Weights of a small GPT-style language model, trained from scratch on English Wikipedia.
Architecture: LayerNorm before each block, learned positions.
Training: a variant of Muon for these matrices, 9528 steps.
MLP neurons of a small language model. Each row is named by its layer, matrix (down: output weights) and neuron, and shows model dimensions 0-191. Each number is 500 + 50 x the weight over its row's rms, rounded and kept within 0 to 999. Numbers have three digits each.
A block is one neuron, or neurons of one layer that tend to fire together. After each block is what it responds to, as a language model described it from the Wikipedia text at the highest values.

L2.down38:606579469461471512443502521485501500506496590499421554512580458438487450510557466566530452464522513583548484337463514407534478581480562516508452473524479597499556457452606484600460617394509452524545420556518621430500539520537601513550489525595519484548542488479494491525439517573479509518445531489466486390462561484465531480537551575476518483535478511548481505565421522529518543511447479492496450436481537486477427508434447443511409566451543442476557490452543486442477483471512499501540474505517533484404485384533434518554450446500534495466615416484419486481530439533409492444
Mid-phrase connectors and word fragments

L2.down438:495432526435547528372542423577561554542508516406499494531431491465535485524509502564473474484507482460557615510510495449553479525466460408535513501511556573489534473482505469414507523475514511532497555632504525558499511451543408495560439532535430410480499507520484444446619443407469564447488533603502501571420438491480537543501502461436527572518562557509496508507448471541414429436521418409465480498502474503487537559465495497496447550586523482530547571564451558571501472497564606516392409518547507590453483518531398519411440565441540448551448462560531497467388495543511506485
Main verb completion

L8.down299:526367543580541458514429439504530520484425549463517495568460474373538476436519481590463502553485504497477566485504478465424581498418449465576517583546487494513571560581412537564503486496523482523560490481538471637550502480486617499441520482562498573400507569412462445469466413492420522499536538550605527517518477457491558429616503429538457436475539444473550510451432426473435503510518511434488533550594441548576476456460490478512469633519564453451549461482466476510530468410468551521531472482469564542481483458559446521497437497500499497482627495464532547519511520483452433507
L8.down567:646478478523447498492542485405489522593430471466491532542510427537520553502534531596510511435451488547499525395543476524513491473513480507423620515512565568466482490485534476560498554445468557498531575540553430444448481484488595467474495481596520432530357489505520543465459492542491504488398458563469511531490462543553467540525560472489453466568537469534543484516522564436434458507466522422617509520531562433399538551526515471500449541477455451491384472532527436511545488490546461560439459540592552418440477567410446599480537540572527426497592447571453610543532495506464479541
L8.down568:496510546469539436465403527488493537423492541523525497569480486400453457451518479530501506482532485575532519445505485450485481480598535495476506506477456574562493516562412535554524366437490508624546493384465461582438540481491458481503527450524521465492497561510396551478474428645474631535567396506498505461515454546517435413435571473484594483516578473535507535545443499544474481521535436425490518557520500514430446592473518482432424514488532421474405425476500405506517478451572474516449592485498492422499521505565442551474479496526500504542538567468476618462399456445441543505
L8.down648:417523437536559564547463455461487535580429483465515539546516484529474525471481550441472581413492501479459480492555410531450492571483544448554412486447529491473553578619473569443580541458488449545483423582457544581447472578402557514490471499624512560454582497409433546484492504499652465506429448587566484474498461456545518558378534468502413487520518522503473509541458570467517524473491529509542561548508457537415458568540466464439406523455509387512519478574498578522504486517432518465516453594536515474410482554464497522529526509553429535586524421487527530463475518570519508492
Role-introducing "as"

L8.down184:401570486483434440467343468460525535552393580500473452579556419452549493533546525517505545469494480435577492556503525526480455393465568527507499350505500474547556536555528494497509569476551494423508449530520468491455478501483511523464561410500406505480500537551565506491511559693494558534490521543440505508482403516481505434525464434477532514515466471491433544507539616491492493427444446530495570530495544435514530575451567485489614539475551428563403457476457519525582472412500533469517461537536527564403546487479518449502466514550522531426475463509443535507514435415515526438
L8.down241:620455540541443448451444489485581445533474523513498493404377464510508550467555500581508465500406448493485542452488444506527472513492489569517454448492575390552583517467460468501400587534471484515444510593532480422462610427589512580491553517614559485466475516598522524568489622458461511440475490481519508412476498471517442585441436442488567558421545497503544510517528489523519569514415533444558536520483531526506465438641530503477506471482492571486522496514490434606416540490445456610471497492530553541556430489472459554519564531435521541505460534523483422561471541519523454508
L8.down355:481487485470431475567553506507505633467467453595557478486489561529572452550554588549452535547529437503457604441527528493483492523419468447476522434484506459433444445490474406500533490505522504430526488506485520487521465507556435524501523506447480600447505504507576498475570487421473494457548547483492451630527523444575516405609492518480591533484445421490445517432467525492497533508434434527542497471435419534453478505502513572486545517504491462511651471555487614533493496501534425507487437484563459503519496582411518507501592465393511476579582406429468638477528570511497402479
L8.down762:491429462470504492506594495506468454496470441583544496386532551435459538521527539476500522470372351568509484549512487577536491429452532486482483551525553506536448513432583557409473469491487545515481520434539559465487630446494500449433516550430436485497508497437464468428479455637475571520474548456606517482542548437535505501543459543509469526577446458500506513494534524486513504508481571444580496554494511562473447496581429583441464509447454542415481508533527530476395545583422580428413464511506499550541613445547527432541426513549462534458524518502485465507510456472540527359
Split word-start fragments

L2.down58:530549484441511460553493513544518434497503461507457485512507522432448452574544507522526461564505535464468514450514465499506452579449436478462500566613553453481454565567533479494483564444486499622607466446461441512487482461569498560613496539490430554507525488568505419589479488471427418510487498523471541502495377562518537425502409472377517524431480549526487468525427519396544527398446497424413518456475562499493457546466575531580514518520570466507521515550491557467493449559508542511539516466470550492480610510537579520532511574392432483530441547588474495507402444406611536426
Partitive/relational "of"

L8.down326:495521441542468437462440531515495605580465519519527635530509538492548390529562528432499534566452458543487590446478516648445493391575415455550443580508514535478508457488472496456466530455490540594390447510500543542498466545413496588486550538454554538486421574540552463569576488542472474483500457529537505407501480472487440558511571463453489505526504459413556474493471490458561474441479478493439460490439564436503420479425451442547533479450466550528464533586523518462497473527534498506550530432448534569491520536523413493507456437571438417571476547475493518641474440429556437514
L8.down364:539531445485522470525475556569521512503508545443464554554556465451563476452529531621501555406588487490477494507518576496481500507463492466553549446659515537509496599486575399480582478506569525519566469442576540443508523503455436453495521539451436554458458462538527508543519551611589518530577539489486495533584559419469533491500467522451455497594497517469570490493466502481474484499486571391469484491426464490485458489442445535453478473334547558474466517526463513523456377499589562430507476460471481464390486563520421556456477439454440444456376559478554505485550488438432510513
L8.down478:449584541531472435494497474470441534495507475582434545530446435436536468519496618458501428486429514528540532534529569525479617416566473528538613582500454537472473359466608556495600479485548474519460494426444509491555588461551569466511525437426407504532474480537538566518492517455515511550599481589494496458509444509452482510500457560373545498478571475517524518472528529524528568534497520518546468533518534563514384381481476452447483424505455509485482527437484536540440502495577477494475497457402531540523536512562514518595462532455409385571516548480538457544591553521550546492
L8.down530:440449533550453520455440468446551473500587413470411514469480469536526519586629499578506508445477504528648467427504464591565487466484568510394461530553538586491448507488432442427535513488528475459518428406444539532476504598564518455436402566550435523391492514444462480475541467406542416458531590552461544584536535449511565471519470581496552498501527465589466552402506554541525490548501531459421425572476494474467423468598500556527561467461509540507514549485505465502535507472502502443458545533467465469433481566517454514530517456526552452533566410524507518499582539463553508575
Partitive "of" after quantifiers

L4.down346:513546458573510415527520492568536532483492436507562538570484529482491574411528536544516492501593490458483535518489551507538578590499408507576496557420498452452572440477516572534540455406537478528439553467454487478513582488499508456421469440580468467506477423427463498421551463597455471464462500486446522487445426557400429543562616489452458482522463485568489498613434567493551502520480525493529464611523440454477420570582450499516449493520436529442500499538535444401522576491551408548598428531531423494439524534455511459506509530439572522596441540501508566475554403478505478551
L4.down529:533543419537544465457544510454516418497523449502537556499465515593499445393541458563579504482496623512575472513519544550578567501443548527559560529467520472442556486518465542557496516469566514600401542440473486418552464511505541434440393442358572543432468496500487547501616517539486498499477477518518446608507488479524441526520504487446547505508479424578478582461548444394539505535460507494486445497514421422436514470555407512387543415581491529522583554551511516605436507511583510482496499530451432473511472528464612465486444546468461459462476532572512531476458556487483556531
L4.down531:461506422541440488436495497503497430456531463487509520561525516492576529505537518570574447479524499421510470456414473509461562473502430420530511473456468502492577544521530549465512497498565518535512541474444490566364470537609511512573487476481379556529504566459648540415491545545504575586520516556465498389503527537496473573561472558414525551404448502409424399495486440507437481513498548467432482585511415525458602532561548449473524478477527543410522469449534468461553513414566514562498560458510452513472424569485468445432507485527587475522418555502546399484516554520558435469
L4.down758:536474423570432446480546555461518497517559567504598415453440512535506521465574506477558497513506524551552549599449491545437539467536514551433499528464495439573497458479444529478455494466595454501507515519375476474569586513445462434385572532621486462476564518473522529450446539421614499465517602394470468498457565550457486465498517569536472492477572480474441509543572461493484453582447583519612399511519601533460478501542420476537481498508546434534571513433472594413453581527420526519508470526486481508503483472472461524470388462487543456520453419489573523478537523482433478545
Partitive "of" after quantifiers

L4.down214:493487545565502495485488550473437484466488545426517461517466429501545565533574465446525532558461549575503543520495546517579477545513437503417488555453474616525484550617545541526489538402605440493533534580543456613498510583452520549554529443590511460436541483548508418501456494451415474470428507460453480506488600493489501553611551446410465507448614514416607501485457465470511569494565485471460466489524510466501522569601416465552433475481504453465473505504491575553476484475514440413399434453554533439562545459479492409481453525369503499483466544522515455487449548565481499426
L4.down408:516485497510494454550433472546491481462453506522500440496512480546472545597534448524535511455479526494635568530478467473624516540385535463459441449535445517509507563541422523545421524514534468529392558512503473563466516448462560539508464453548562444475522582452473539442481520483556590621516517422498493414505461493495628528498481370458428462467442530442563488429435425448473592476518446521506558568481545448478518522512494442559377520375432467545464490404540603536541535468528502426552548520382535585506439499552570460505452519514438540457485506526485487468490517542496512521
L4.down515:462409501538477493463527554548473572439435423456480479499524410576531530450535466555534530413492491608446492471603435462612478454475504478454552523564522643518421517474462515613485566495532518516428489497525492465517507452479466514573471537549474472506493629495516389480499517504497520498476565502551544466514498493419540431473469512498474497541538475490489460450541488507483430540526485522447616601541562504531418566510511468457420623462512521435546487428493543522434467557503441523482517486381468473565499429564429518423476409532512555466597382466548442513572483531413538536
L4.down585:470506501419463464524466567496420571449541437420527544480420513509472509498436540571550523540463538505503510515519490493475440506585474601543520492452503498584430476519472425463546547519481557532432558480488450498421493563488443581460460496576445513462583394437392471561596448578526535471515569446562534439493462443438537503526480547466436444503534566467487513530524405529521435632598483483432517511516522519452477412488499496454411475484496415498523562545487535457539525523550519564499523497389511655464460456556471575487487528545495516473516496516523407369499412556536408492
Word-initial fragment after quotes

L4.down271:553457422525577406494501588478505477488437472475525492442445456380407535422474544511580506541546453504543473562527481543455504506553529546497439537439539459545470520501480546503483523535491521536518496489536386480418511530543435422489576433562491516515490470510569534503381539534569508460506523548487520474516540514402447517488476532415483462481417509575458563488539415508488489446522508515514483558498515515541457449584570544638568417557577401460527442454464437457503579523546489444513544502589380458611458518404465525444591501550572523568514531464560443477609497512454536548
L4.down365:543468490561489531491557473550487511517460445463556503499507447471569567555543509479502470527450513365543515440502516607558490620493426458456535443497497522397422596494443535518512557485485522425518507409435511521497470540540517528555520486513394510486409533494511501416564467571479526560533441402522535560474545535580513612556525390610458586464406434482474474566466472516488495478464479456498506502475530475501471456465560476501457491521441514425638479546478401542520509408491468492538411528494508492466434457557515497522454497592529511475471504575550465420513522463575346572
L4.down575:426524623537568351484527503403465448450461486510514437463411521424475433501497549527516555448397509566586554439538531474480531469594468515466433384454477537478525485496592512532553540462615518507544403582490521471518547517499555434457559531513549517490439451505537510463575483461524516553469536391467533457562508581482491464462530474611514467549510433490506451451515499413509521500454504412494520528495520471538512500521496555537465587566527568471531517442507513426468568576548469413550527558505539527471472490530509437479535440561565471598628401430524531482453496429524446483
L4.down754:513588523480577453553423416530492491479462477486522505523489524547478505459540564455476492455580465372522527449495496534530472410531468532590431485546533605603465543568443530467521437523419499409501483470513472505418493554404479569513503472421469522437537492511514604445430511582527573554447537595506459587515522463654511485499471492478498575471542477445561487578463480427604489514540551477507402549413467504632512572569560448543561509504470501467470494481567538561479502566487485496537409565509522389482546452542503561464496490557460480457459468476515495525430470562499458572
Clause-boundary commas